config = dict(
    num_hidden_layers=10,
    num_attention_heads=2,
    head_dim=128,
    intermediate_size=704,
    norm_place='pre',
    qk_norm=False,
    attn_scale=0.0884,
    lr_mult_down=1.5,
    schedule='wsd',
    train_tokens=306500000,
)
MLP neurons of a small language model. Each row is named by its layer, matrix (gate and up: input weights) and neuron, and shows model dimensions 0-255. Each number is 128 + 32 x the weight over its row's rms, rounded and kept within 0 to 255. Numbers have three digits each. A neuron's up and down rows have the sign that makes its largest values positive.
Before each neuron's rows, "fires on" lists the tokens most often at its 100 highest values on Wikipedia text that the model never trained on.

fires on: "\n", "″", "°", " of", ",", "cre"
L7.gate87:136097184098092094161112077138078160066127155117089103124146186114154108144159193071109158117122183201169136092106174129153105124150069140135205109118145146119118146137133166123106089161106134072168140137141113074114161144072127136136182157109143163155080107207164093081120179093064150107139116047133147076156103155134054130104102166121130114061205114143158153104127156096156052136160126108148112110108103122103192114110119110088194078201156137149136142147166109128144143134108137133111171102150089116124074115159070125092109099063145149151148168149196129126138143166140180070132111115123134091125146147159166090134103119104139098122152143150146145145162134093100159115129145160113160113178076128121122136145083104144163121106082135087153104111150097099121208176158141
L7.up87:157169115132109081173162120149114152119119089128170178120137124125199133066077166103115117131143174077153106193119110100134155148171084147087138152108124164118169131104131114151111085150152096113134145145104138069062149106103168091183067133149144105056127114121214066081112210104141086134115148088164124069160097133102211150135146110178129154137110129114091185148180178098073114091126070170127165150097135126058056109153122112123170155107141105127158112088168068087171148080109107170180147173178173101117113085123159093195118121102103141095132098129116181128103071115098173100094135116095131131095109137124197101108148100103120102122096159141123128137097112120121142120166093134153163087113136138126160075123129128155095110143156098136107182075093103128103163135125080

fires on: " of", ",", ".", " Ma", " on", " original"
L7.gate433:143147168163151187079098152127104076082151156102168134092200140116113079115148162096138166103117126143144068175112106114173121180117110119107125155127146159110132133101134149129108125146120144132152168099103154098164173098134049102138134122137101137115099175095159079112115154082030195093123092116133132140080148175175058137100195175140102133141126174180104119104143127151096082156072178159137191156156129112151142180122181147083063140147128124072133129152141147126126088163127098127112143111131142088117123078190152143103105124137122191113145127144107165145061123127183085107174107162066122146121111144074134102066085153128107129150110118135138129103155179234122127169175154152113166148144148140121163128081128160134157078195119136065106112071173116074137131137086150
L7.up433:149177091144157120087145164104130138119136124096097158097110126109109175151091131125119125122139128119192094121080138137173067122124046112101124106146121167175126088093115078069155099143114091194142138066146169132128125082074118077145124137092190162117111168147092071147123228142113069065155146134071111188168176144162099159186073121157134096112161087170134134120150103127118101089156191130099177078116139153090120142132179120145110121146101169107101155100105161140142148139148111152168135198157104092120147145185186100120085156122108131125141123178100124085126162128087168113150096154121130142145118089123117143125140135161191086084092121145116200146072101127108074132149156123124141159146162138169185082064158164222117104142108111124146116067096138111137132089071106

fires on: "o", "pe", "i"
L5.gate167:111138133131154122107109121161125139142142197136144080171134132100116134121140166120149068121098096115115091159141156124140116147141092217123150087147159068120128149186193129080151108062164203099203155117154116138135146061164151126135156095130086162137122139104132090061079148063168130131074152055086118120170138130120185112187127082161135154112090160143153122112120087131105145152101192106140172142147163143100124079092094117117126109147155125196121150134137174122153092144140121154155150146172090150073120146091166102120105087172136101065090125126141122186048092156122224169177105129124163110174191097121138136145137135131123116157121142111156135087128147118147140126161139163126151120105080141210120104103064135131108192169085091132153145148097124160188113191111172
L5.up167:143113133124186103129142140110100141145096179084106129084152171115157091129130123106141197146074153137192098193129127084145133155080154166114218117127168140105123106115104132077113143148169127155119113093113112102086123178094061121127106125116172163189152155098078078110058175078125124112190124132168148042142118123100195161152147126101121151116135140119136113103074131145165162110107147081101153134035124118146074190077103170107145137116135076112177098169097134084108070138108127103145073101170115127139145127155134097108141157166126102133146157137112132163106134084144145054165107158199156131135118125185097118146155174185082123132089096146076118078197144087125137147153132154123111103055120120147121126111088150116119157089073109119080168138146142105131100141129213

fires on: ",", " and"
L5.gate683:141149147109111164110146125060111151180087108152164126167151126122125128128133129169064056120116155148084133129124093096145185191097061093158096143144098167093119072139162114093060166170143106177134113128141158178083101157103179107126207178101111126089100149081105085122112126109165083126156063100170141116138160139132198146168110152150157095171109100112164160173132124165137137089144187143148139159175175146152145176149151057127086155124180099122072144152153168121149127151168132171131133127064144082102158143165188152115049046089091170115131100109145105118082112185073095087113108175147130109159155088125140146135111102217114156151127142126120167135145171135108092110137116120098108152116159147116133143153130142127072127181128146086122123164059144127136170102089149
L5.up683:175155148125123121158072109100091117152135140112185132151142139136170111143152124117092063167087132176173164070124150167087133124113146105173180108184157147131131116112214104116199154179149144145061102149164135191149139082107171062106170145096083143111132101131140141099156098200114101111112114114098150072155149163098130086186117136170149093153169097070133185122158179108114167126124137156152079096136128124146114124120124134111104137146156136111076141117163130146191187196141148123097117167085116134075165182082139172069116152076152145148127091128152099176109149144251107094120150146120114165129139135140158134169113190135123155113082110152088066041144125116154137102101134124113135131106082165130122132114097061116137159146096149117171095086136088186111134132122124

fires on: " the", " |", " a", "1"
L7.gate60:172165140100101145142128142113168135093174128065117126093172221073166134121106088107091133157157131158106152141143092139186145118077088157158108177096150147157103137101133134133149132116219143159157166102113123184162124138106114108088154120116125120161137120096141106173084133073091103116171162063128141085079128190118120067128176105112110162164122171119171200117106104156113045088080124087060084139140136144142137144063098125148127087143094088158149134125134124134072129153108102140089120095113151093101126103164124140114154080108103057137115160117117109174082146143190071158141105156164141157166107115171122099146143158119148137182161163118136084157159171111142141119170198133101148168106181155090119075170078162147126180127061093077192164109119105107149118170135106
L7.up60:140062111130079133162159152060111098160074128078112146095080103166136121131180097204135119137117133137067133141087159121106132109087091110045156092102133129129174117123164176071089135098084137141177145113092139158175111080117090145127093102142166051146126169101088087052111194095152128170114109104127152144066144098136085163078124123072126150089059106175125122165155136100148101140108135116077169151111133140153183128114200177122135162146133157084204119153080121186091091130137129148139099134171156145140118146130091136181073077115070122138094116161160099096161155138139139103103137087116093100161091122170116133124158135089214108133137101144145111141097140070119133138131137168107195093166140158168101136201157081141134091133127148109168121088125101134145140093101132

fires on: " "
L5.gate77:167149153161165133106146158144077087101122123159156130081075156155090088117085177150103145091127094075159145145138095178104104128130134179143132082074126163133097091127138090126091171144170149106077137093164130126086122126151123111107099087120098147165099086133128156161112116156173109103153124075101094127118160146155088111169148092127099133197089141184155131091121082132147106090139082104099154152114128135073159130201177151107113141132178131149135123151176054133087113127145096122161134232168137114154115099142162090127099055153132143134128137147132121215124202075166132140104081135171078103139180091161128097126090118112142091102138148121174175123083172126119094167156102106121138143137177115088107121138110149131185161198132155119197132122086090206152193115053163
L5.up77:126198095164157102181197112099106137129133157108122070126168144116110107139095135095110102163133131107110114160083126105133155136125146071041187057102109153095078067094150137154112095122110186099166136153097112114142117110148142181164163073137153152152136173143140170113189125130150106151132170089080104151082139173120181118160147172116086135170120212167182143154074090111153138149171116121127111105160076118145121142138116102122088121132165062120155187142142097086096117091061136184175111165133143136147105084109141122121137124112172102163099164208198121184144176095153115089139139183147109115117190034077175129102124107078120116123158132105128128125143159150065163134084111153080109149145114114114126171115079123123172102104126108153159098136097077154138101107096136

fires on: ".", "°", "/", " mi", "-", "–"
L5.gate703:155098091161097134118077149150100107083110171139105147165155110144121135106096142113167147088095101092182114124152162111143148140175101087148137105102202125122092112119184146084170157154166146206122049086138119153196164143045115166111141164149098121130148139109182157120114085105110150155148132127095123096116093125124094120120144163158124197094139133089144165170111082126116158131159085122055079104132126156140140085134066157133126151155151157115116103121017109147106094132144131112170120180058136140134199146149107093142138108185182156074115136106116192063091151128109144104062139095162180104079078095106116121165125094134129141133100146118129108127141113152075096146050206113147146118155104100119112138129151126135101099095131147111092121088126184168090083105056176
L5.up703:153129109164135127093164117128096128154120120060142155142204142122175114159136152116118068120177165104071111099113152147096179150178147085097132107070067115104180176132165084144127133052177117155136100115164166141098111085087104101193145162087143146121083132126125119095166223157156102071193147087102103060161107103138135151113133139169108124135125083106146127131079154140137078168114127170107098112113119129173118138180135088140110155159133126112091121128158157132118140155123149159078182095101092163117136159086165197071121125164085066198143121168142132081147085179147138155123079059069138114075147129148168152164141152082152107089175160161175128111102089126133119111102078107107138152077162111179089099123075162124099099144103114139086069139128142145121092156107108

fires on: " that", " which", "o"
L4.gate384:199125132097086138137134112095106134138089198176141116122154162048155147144111138109079110093165131138097153125104172108146105177130180118126092101152104118134117132155218061101120168128104111089176143131135125230143102127131148096072118117067157155101112122157149153122133123196193152152086133184183160133124168104049179139115135136088135163130108111160124113073116131115129106118088143115115091094110126077139102059080166105145177188180129140150166090137139142081196140147152132134077152158139137075148128134161126136162105102170163161095118103155182112168147084105111142138104089143117108099140156094202117106126118125152076135152128033104062087136111170117108094145135126129130098151121124150147170117078084142130075129166118107166109153046135076176122153140147118
L4.up384:170076037116148094084071132089164114170168181120144127054129122099085176126118116123101123170100068145143130122118128085142133142161130102158142125170146143159141136114124129177107168096143121082133149089072096110117162123111060153079133151084178170165212096132194196090084147127143112107148118095139118133051132096105195138153130159140158146105128132188111127083102082127110144135086159178084150083092133090128163158104173177132100080068106123111117183099111153099128125162135098144142082171142156095087081134156065055118165153150100069121153166143110146121142118111116110134093097147175140128079074128174140087111099092136091097111166128120122085098145131093123148127075127106169112188145167143166135122191128126119090200118108159098106167088169089144149152153122127

fires on: ".", "1", " of", ",", " D"
L5.gate387:133108147092156162192132127158137126107137147105134147149149184114094169105128069062107058116139109081181212139132132116200123096148080069112136167152109123079120152111081174163149126038144131164171083157145089090131199144164112183137111123149100173146068131167149127156126124103161118123146087169079129103104129094067105134113088104115142120126113134158089107124114136249162118142126153113138139105157111132193135091149084108105137089122167132166144073134134123144104118145107126117129065149149165132119122105136126106031092150122151134101102168060133165149109115110069166136129067127119120136092184109055117087167126194091111137134081167113107109115143110153139162071111120176151152145157183128114119175084133144103125096183083148096086109150124104166130141154084123
L5.up387:081112150108165112143106133159136119109096128135139063051074121101196090136150116054185105138145183150193150131136116092107171129104096130196063158165096171042123176103129167162146138142154120097114098137107118149158168115146088170114201112165134078072075077085126164129147094143136154153146109091095144139162135144100134094175158163132095130119157153135101133147140082138135127107130108109182099096126180134162124177087180123119131174074145124116103127110196160126164137138104146111126072153123118150150149080146103048142095133143150235117164157086120156100111096124117140146144093110132132102152093103138139126083160094068064154101168122112099058116087147119164106061184136074121117112165161098147083114077131101141153136124124082115102127179108108128158089177126131

fires on: " ", "-", "'", "."
L5.gate8:147132122113162113136125108133145138061092108167149055120153149170105081149191121145143049111062184132186127119134182122122132159164135164073117156157143132127143098148120142135095104046146078119130132126124083187138120150126076111151165117086202148137153059146137125143176092199093132140129182130170130176094117206125114056146091116145187074110146168123082141081159108109094120144176159121166096120137125158115071058139087108103106107134068117095106145137137104140134139126167110185168118113124130122203106141110097088125105047156150124133163141133104118187126101129136135096059093099101145143125117079128204166139218153085123104104111163091133080132105114158166130142123116100116116159135114095131108169119127134136158115139106126138156088079115111131167080114079195
L5.up8:105149090112139158151114132199072175133077077192119140107151055170063112156146096128089058106139145090153107107133175108142164116119187187115107184148096117104157166121100172092101124126124115099104140112123162165010142136101159071130118088113135138141152140119128165157187168193087165103114173146173130129173159157159167141126142173135194104122166098114120132148169193146128139113120104103114131125157106152154187110105108120154084056164178112159104120168124148111139167126129083176157103145164158111211108089079124161119152139107126103133122102104129110163122159122093150101106080138103103134078187091115122139155134143127114101114099114119171119095151116113170100098153041136142130113191100083098054185131171120082083091096140129104142107092142138114171102153125167

fires on: " "
L7.gate161:132091141134104069141154147129175177110131114141107104124117136143052126127117153094167127086148120156157141162125199168080146134099134094142078140165118175169132141200163127113112165072073138135094160114150111206145143153151125065158129133149133169109134153148140140107116133172144165153150141136112156125138161128103124146167071156127142059110152179137076153107097133121178090134107148082124100135086123168103126132055141096104182124109161078093095160079113117102116172100103117084132088240112087106101074093116106116123134066130078137125175140096122144147076147174135123128092120106155171161155191128135155092138109071131151123090128158123180120183064092177110093162161089129184122126185117165115194166161067194115167152149114140111108092127058163084090154124152139
L7.up161:105135171136176136124129152145136132127125119090088067149125088126137143099121127133133090133101194100109117152142129091208150144164136112177095131183155154144088094141134109060132100137105138179106107174180180146124091153090173083127178099155123157142116154154098127212099158164130098106083137104042121116140128132141133136119155156142155107140081113155163102211164137138138147101145123106204094135156093137202215080159089132111088113158140133099118105150157148137118053117085100147170090102164124124115088089142133144140079080136115138105164115164137068194174143132115138151152146088114147173142128141132059124110140130087100118082095104191188119143145170116105099186111065175125160083140114133109170077157087221131114125150079169191145131123095123110150117121171165

fires on: " ", " out", " ex", "—", " re", " a"
L7.gate35:139156141097157127094123145121089105131116135155091160168146112108110130146082102098123132203191113132170094153129166184127093156145147143169141097141107117121123159121129072139068094136069097115109103115158160126121119141122172115101088166145033140119150140180106090168173111182121096114133190152130137131137164125142089143098168081159098118165162157170087155139133155137077118139177152116143150134086124138153124096159144100096110072129144117116132111175157169084111180083075151119218117079136125143080160137099145097110091169154086183210126074177156079152098173130088181102101112141149111110167131086123194175163104120136178108148233147105164157119127124179107153129132085117125108086157079141106078144211150181168140126141147147136143138054067125122160145107113110
L7.up35:088143153091163126102056157104120116145154157120105113059139058141121135113112204097149098120183151134102091054048127118086113130140128124071138106185123064131085148141098139148148116106108135090114106136113122155161132092056104147076147104123120155112224124113148163159114079116126110191126155098116112148154153158098139140096172180157130110105058167111162109144127140123148083129163167125172117078195133119117172129086190187106151095147186209045179135188152165121151128115150122149097162044137145107116138090133134126122100136153083100155110132108111108100173151108073143120155081116114137092117145087127196119112109095110141072155168120113134121155134126087088115187134083144151111126097107152109178118142179177143114122186131115140161114116171178121142148103132185

fires on: " on", " in", " about", " and", ",", " of"
L5.gate147:077097126113141173197163114162136173128164119128166126133103118194085109126089142093124121132162135084106128135106133099189104154131108157111080085146158184072105142165076107135137135128089194133128148131150080132092168128104095205081122116170123093062134126142150090102159117092123131080153058091145114095090173194163090143106177095175143165114152178187152142155097122124127185162160117131131165125092100098187142162158118106144053151151171095194127149153113183120113141123174100125158149143119089107121108106036131141079134193067094157126080176120126115155132188079085145136188101134116116089108135167132170118093129110142132157028132170097127138143160134151114120156149173081114117150094092101142148107168106175106109096158063127138131114105135105152156103099156145
L5.up147:124088144130098097156108123127095140133149134096103142078200182148117154174133113143136196089104069139176070117090160049161109137141143083092101188143129118094102145121169077093126117108091100085094135115174155181111079090087070173085173083129171133106179120155137142128161122150132107122097097139209142150138042114152185145099200150161102145152140167112143160085099130138120151099138084136134116135184160065125173111197167139124115105147151136124145137175139157113066117154134109105128142137131125076089140143124117137119112104124131139122093148137182161103100093083104101152147129156099171084106123138116152120193097161104113147099140155080169159061179109153167112124085136144099161160119098104164071135085138137090119087113060039148186108167108090147160154071120141

fires on: " ", " and", " a"
L7.gate2:155141167135141111151072119085157192117169136139104059115088137104134144168122080114170167098182092144057128173073086124135100184101068172121098087132065105103111168072142101099113081090089169152194120140104095132154117177104123189075125109208157151150108144124166142121077073139117136099131150137160112171108130148139119099090108138115122197126127160123144135068087123117086140163149142080094080103091146117156188073170113196175122149122150088170122164066146154113103114095158148096157145120154147060166131128115142112133153136087183099161141073114126103145162159110115144131103084082133147160183174164084198137121139074170153197102121138098147132092134119130131091122127118077108111124112115129102140098146068072125133196167103105103103135169117152123161149104116095
L7.up2:141076143099134158166152122106103156156144072116106101177074041119106103131127127129191220158116177112056107137079118072067136170172131152146108095113141097098127147091116153082105148115138162140108076106073072159107132146098143150141153148133152101192119169138135117147087113097144109161117076091124150118108115135135108097128147133183117143147105150090079093098148108097126160168152133092075101167097189107168133120188173170139158130133116107156157141182205121100062100053085181100145153116126097113166155133116123161151111083094107097105168157125159160138065162117113131145116093110090128117118103176169165127161113137116192105125148161078148114106115186171143047094132153136098092117123088050157162136159110121090103143148108076082128114135093175163152130154176095

fires on: " |", " of", "0", ","
L5.gate511:124140171111127110148128174111161082111149140042098123138075113137135169150152143094095144146157123108123121095131102126199164145135180055131140148124183188126108142085149127130174114117202024182126111154135147105097137143092167088117099166097082099161199133184087108111147125108128169080137130144092104139195126095130097198158130166148127153091132122142132176083089158117133186138109116161104132091077034111088144088139072156125144119092166094119122105121200072134124197113087145151146115106141111125087124183110153080118103105151128083134106189125135115144153123096158144143151096108176086082108157145108177124149116077147150150141096098065127153130095114162162145101124180169102144092105156102150142077111168107129151124105194096146119108121124160120075102056095151
L5.up511:099102107151153123075116131166085136115095092132122141063165159137071154177162163103147137149174128155156135184096102073113070082114156132144138173137116068167113084102141173179137095108130157038132137096105118079120060151094118140203134114091122102120155162167155132139152132090109084098132115052150150146148105136112086128212131117073120092106138133145135131124146110161187113128135128130075124165142146067119115173110150145147144113144128131131159124133180157140148084093111119179106087088156114078198148146109177161094134139142189172073144185146092129153182078147156112100139118097095149077171068122115140115141133096117132170051107164100094100157123175124103192094107143132126124048148147125160107106067154104083105101135218128069170167137114122120118129121129159

fires on: " in", " on", " of", " Total", "s", "P"
L4.gate529:096159115108087183103072125158093087112138122129146078135109131155074123087179113120150106176137130111110063148154090100104131122183167107117095105075170185189126196092120138099107140150120116154135148140130122153101168123166141078091160133132164153208154131117169096132107141113091059106202040148170076137185178104108154147108158094119146082114101106117144119082049145169086155098079101132199168151132124103141089138153107125077164105104180172160108121100145079126094087187164148096121147122132090089149099091111125151133129096116127115082140138104071136098060139094131118130141139121086148164150120132175137110094111137130119111169097183134103127149137108157127120139196110125210155140198123157098105100125155090098140107112066145153134121140172189166149181165120187
L4.up529:125162120180067139110125152119135132125099141093119105107062088206091072107102134112162158112169127174085105147049058145146154136141136064069106067092130077186163146177211088102118163156115100120107129091101103146139132170160154075102136099150208082147083155149162128149095147089137147098144049149120061071155117163158149105143115090112147131130121146111140116119130136156178116095092096163158109093158131073132107149096112173133189073068122196161158090087105090111132126136144088168165149108092106113135086098163129120150168126118144112149110130153078108088155130155072114097135154125123097165162083153127147106080172120104129123057125186124159116151076111134081063123192114074085127116176145133108130109156120137096117150143154121141074086109145136162127122125103142

fires on: ",", "),", "es", " American", " |"
L5.gate32:138099130138117127102138208069141127175146132145173067107166103159119059100102137045156211149135122142117100157078183157076197144109114122092067188108144161114144120113125110138078139131163127148117133158131138165126151158179168109112161117193148172113114130098106087118105090153106088122116114152134180115086175133151044153130075118107120099142134136126150156122133134079090095136103126111095134139139110054135103147148140098116121196115167192119088149139135125165116116157161124181160192119125123147079144114163108159168132149115176138113128115199132135137159128130137122129056154109088194137090143120124133126088166140187204119121077134164161099102113169130194096116116089124152139118151149198168207125127129091122131113202100156149167148102142047168092108111136168
L5.up32:111172165124146097147090116121116143085149150141130094092154129167134087167052149106111171187125087134127117167087127165184181115150125128082109127088161179106141104093152079125079128179143167169130120107082089172107155112202128073098151075140153127109155181126136127104133151126085099141138091093159151143140220136142067082105156133115048141161102103135114093098163173151091123147197106119114175167113113153183075146140119130088132120111126198139135144107131100181087092088126129078189131133170148162129151152168186120118201180073175129107160132168160107134117134129109064142104130140089098188158080139147140171133135171117164139109105146134096158137089146189136151176081116128126099163129116121131105074097112111206181149123155093119152125059099140172091153152125141

fires on: " on", "On", " ", "N", " November", " April"
L4.gate572:080103093071104158134114143134183138143121167203114135098127124143080121148097150111115112108106115116146116109098075145118176138040106166107169083188116101134114127053075146097112138078113149178107111114119064100140154146069172105160148105148211117121094093129120164111129107117118067147137169162174130132158116158067100052176163096092095160086101151105142113071126117121209119151124144154141130117148143160180157155088048144168066111170087147188138162113147159084083153122140128131083148166116166116163122110189086107113101129128106113148120158131113085128127122142153147160122093114122212114110124103050127084120117150133154133145116116207103090145151126103084136094128175112155166094151110127093166118087117108087102175130091187069161108093115138129126147149079178
L4.up572:139136149099151135136172148098158127136157157171131108132073150110125103123108144093135102119120146145119124132112072111097193090056117150096111127137131165125139099104081181098144162047155106130127095105111091190114118131101150093107128136085190130098084046114139121096151172092069054082109085205141123118141109186073130086140127142135129069098125171176097147077129095110170090119122096120145126123160124154176159148099127087196165182163075101196167175119114134092122066126111150166084107192139165134199101127157149125099110170161143157149140182127165127144132097168127167098133120092143156138081164117138092158113128131114165152100144160127150099119168128111133069191136186128135175093188099125119094144067142102076096174091097086084142099082065119107117123131155162

fires on: ",", "\n", "″", "°"
L5.gate156:128122114131149151127088123137135099072127159118103097105094143155113205081115090153197102157087158196170102161133135132181111199206124113054172121148121131117129155131114150137169145154097049048133180103084107094132196151099107105109103128109127108123130162137160100119186109221144074151130132167136140127123074146156154117102109158125135115150090152078125109126108157069131103170190170082099146147119095103107159132162099141087136168121120120120149098127075180118157087134163092076109090152100097125115151162156141089122131058146138130166113152153157095101171144115133113123136132151123136099138114096137152100077151028116147085105094192057088155106174113147071095153156149130130158156151168097111092148122147094148169132121109160103095113207163143128148150150083062
L5.up156:118112104097151091145143129099111091116091146131131146081139156072170119092155128149140121140102169149174096145159136116163083151100130142025143140178134132025164177128113099155118164110151078106181126136154144097111125081080136147122131111198139092125160163097164129072157143134100166133129134122158168149122127099145135166153105095120206166146127192163175160123062161067133079152150133172118099120148079160069140111224116089160114097119109139185149112167121151133135110126153157163102156096128136134053091133141148166145108138162105125155100128181124099106093091148131120058119061155207123045117101124119126117130182100140105122109080170092108115187150145137096140161159165116114113159144146127093116136171126148144142130079129203183086178135094127135085150187171125

fires on: " and", ",", " &", "'"
L5.gate610:140083123153099151120100120125116157139153132079137182143151114164126114154146122102092161088118153115173137078081057138181097185149113092148117142138089107114189116113163206147131136156129160081142103149168133186091103133117112159115164106107160114110100123128150117119186129091066129102150090104193119124122113159105161117097095131146071155136153169093165172088132123144118077185111135130174181136120194047103093163106181132122126139120088110119098186153089170128060133128216129109126177141150108133128149113100135141131119159131033109137120104197132153144154133169088127148086121063135141089136155135110127132135164141191133056053113109154101130128153093132151098174091108087051144161077132114149103112116140122151110053147120187156105148117103118145198060128080152
L5.up610:202078131111110103104135136127122118098092134131126091112126124127126061149127136076140141086097121135190182113091163186039119155127124142117097132105112127097135104166147091126145188126100137130105107146105138154149090165110154169098186119085158102105113164080124155108116180172095120100172107088053155142167128186106083201145140234110075056154143144123095164133191142104129134131141175126108113123153130124166162066083079177142148169108096123114129101114113120104076102144130116104108086163124137134121193143144197154084101071182074114089119093099139148129096122112186109122046138163173136222166123153127112133150135148202134121152131141163130122138101161159114176074090150146172126127137149133108110169164124159074108090122122161128166096101134098098105128130081160

fires on: "."
L7.gate30:079152168093182145163182110196102108146112127099167124081175211150127124137150100118174121161146106107107154164159167135152133123118130131195132146130193123148128128139165144175105137133142163139191140084124129068112147078119200138137067145159141089159168066096130164099062141135090154124120126160096171104105144158078078130153168131185178128141103116141100090159076122143112077111184143104127086113116101123106142066143141095137105116138105118157127077133086161158119160085186165110103167103086147113148107108150144133117130160120116167105156088149092106092168165129145139085139135166129149119156108149122095085116135105099137164114061129168189103017171171109140133154145128108104142167139183141076161132127147120088049089161099084134111134145202052099113133077080135
L7.up30:144112112123147186094147110158101137163099091132154128117122127135126155107091133118097077147173116124127118114113041150126126164139154168109112091160129104149130062117147126180149093212183103133110118080144137137157098138098101115099166161107146140020149106166054104131141136070165105128154155067172152150113132137080140171171119128123131129110132154135178175085099163049089096166169151122118180197085145086121148070151165080119070098129150131078175164115195117163102146098137144150093080136091127155139158066125078121060137163118148136156091097090188163103145043109143128144118139108091126136089121125196105153140120154080139128087079138167102135101095082070136182120144123165142132102144143103146120109120128149157161111131082166155187091071079097149126142131107141

fires on: " ", "'", " and", " |"
L7.gate443:095072082145096170158073151142153086138070108177090143168135145115191085157119141136077145149116105099098128112123124132180106143118126134153096139194111086122168116116106158149113156144161140130108103148140119101130149156139063154133131098090108131126089153155147089146113137179158142091105157105156143106141146131077164096180130054114143158151112189109144173130127059156115137155100149132167190099138123086174151163136152151100115080161108136131066133130170102144102126186193114059077135195179143112125211120109207108096157116129108092145084153066069048149153144133094093174135125109118103114080170160132073129085118107144141141131100158142095090121102069091170100157124095179174138093117095131091148115130129130137129074163145180048129117181126167165170114128078157
L7.up443:147110138192131126132100094118147101146126156080150080161130144071176111137128125127156083144133078148154130125062156187120110145150152163134103109129184095163097127149153140093117078149157157154132129144149054119087159111064128099145120123124119147186153078163145120181068126122113140115130149167076137158080135121119106129100182148136129126109137207088158104112186125180126121113117073092114076098186101111104123133109090099171189155106085107082118075139171104101047115118084153114122176166142153165143060125138159118158150146121066130139124151101145146195154115140123179116113125149137140138105129083058134126171094120162196170133098083092125182129173126134186149101138182141100070065133160131091079083079158202097165111176105082109177111072117096141116115086117131

fires on: " ", " not", " L", " to"
L7.gate339:096141098130140119126132141143140106111103119173131074150128160128137129191141167131127141062082186119139123104104156188104109077141088150112141134143158068154135114184175098151113140121128041150081148129080043102120152112102132119100190120099067136100137125138114089132145121198135104134128158092157143119180110129115193092058085104136151107181117159138099137189117165077151120109163137164072126165185086091163136209140121115140154089157143119153106104100133147112102138163143115107222133115118085132089085080102124147085108112112129207086170191178107088155116105177109203131101097160155114109076122135103117090117119149127168109113063128114192102153194110093055128143127073147097116139156082130110113155131140086110099133102183117090158087119095135108124151138092118
L7.up339:124153124093135113168123097115149096179163112164079081124149200094109160139165123138112174134130137149144125172118105089151161104130121124099137114097118123118132155104174154133126158173147127107141069155128121140149110135137123137124164092114101146146094127152121105184111080176062128051155153173135172101173138120144099195094138158136125108156130137131179115111153161103145056143149202120150129124055143072131109199153156191169089081078088072115151079073099153101093103078093109133148175108185124133130129096097136119120148149128104163079183120130197070139161129131121118103110162112135123203112131151166129137140095156152117120111102126162117155105153195226151146148103145193098098092141118151088130074127120094178135126129122120179153086142054178122126034148203106

fires on: ".", "'", " ", "pi"
L5.gate533:170109190095177123167074176194175122160100166101207098117140182131158121165106134137130092140132133160128134152084158133087088104142131187085144112091143107159134187137146042063120132083167119188160152094124117168136111119154189154122050069135175136155118140191159178127138138156098110128124142102144128131116141089104125142157142083138152152127083122120152133154141155104161101157121100117157096178092158104200135128118167183119071138149128143138082052126165151115124132080102122123140187090163103090065122066125191142184141145107130089146183079070198122161122149109138153153102119139107117072159091118143062112117107106090174146131171097176152144105102122109107133121145118151144126105100067117102161128137147107124135135142086135126108137149093115206073135200098130
L5.up533:165113144117105099169163113069147152152136139179161111129140080141122136137095078163137128099129109101069183126107133129157170090137096125156108099122099184111182067172124165114135148085158047111180163166090076085147148097097151163121091125136197124126142178113124109067181115086099111167147170132087130149144099161087113120199147106148092105124118145140090158133139117130145119162080128089169170100122174072105098123126127186095061117121018176147102168149164091109122114144159154053105110120142158074129080096108162163192098089156142146167117087064130095148173115082096142122094085154110150138123067183127188116130179118163112126080093137194110116146146154127146112122119150140171084172142143140070126128143130111142118120123113110135092150112102184123091116186127073

fires on: "."
L4.gate676:162076092101105158137170097118145177150151174160143137144102114153131120165158127088171140143167086112143158177082115169155129109089064084162132133144138097139171134126124108144125125105147105147117067099156173032096103065182107189141060164143155148183152114102134177095077136117169112187101161166103146145116141119090124130133145142099105167178139144180138090117104080157118171148191128108131127085087128192086124119192130134103114115127120125162140107123119130143090127128164105063136135146110158145131150118094117127113161135104141125147150144114099154105110179133158198102176152163133141106145113162144134105098119123111168199078097177140164135057139214143106162149171154055136080146106126101098122140115184066112024166127142082110082139119183163142101092077079113
L4.up676:088106063085163163116177116137127127111135159108121128113177137122174171150147142120138075125112136100110087161077115108096088171164166145149142080140098129147182115126173101136125103151123140158110133129138155151106093105097107166117137101103097182078149129169128081089152096066103116147119145150095178199093096189110084137094066169127080084143095162120156188135157118075106112148136167087174192147096179132081133117150132128159167174070138086115123174103173119118153145111174139120115084157097064138117086098140094138090116033176134099171090097080152127095139100159138154076155134157186152111145135162185144147095108123140161169103103136079166101134114125113136155174128063129133170118123110100054126088163172156191114099142147181123168078126129183123054161123167113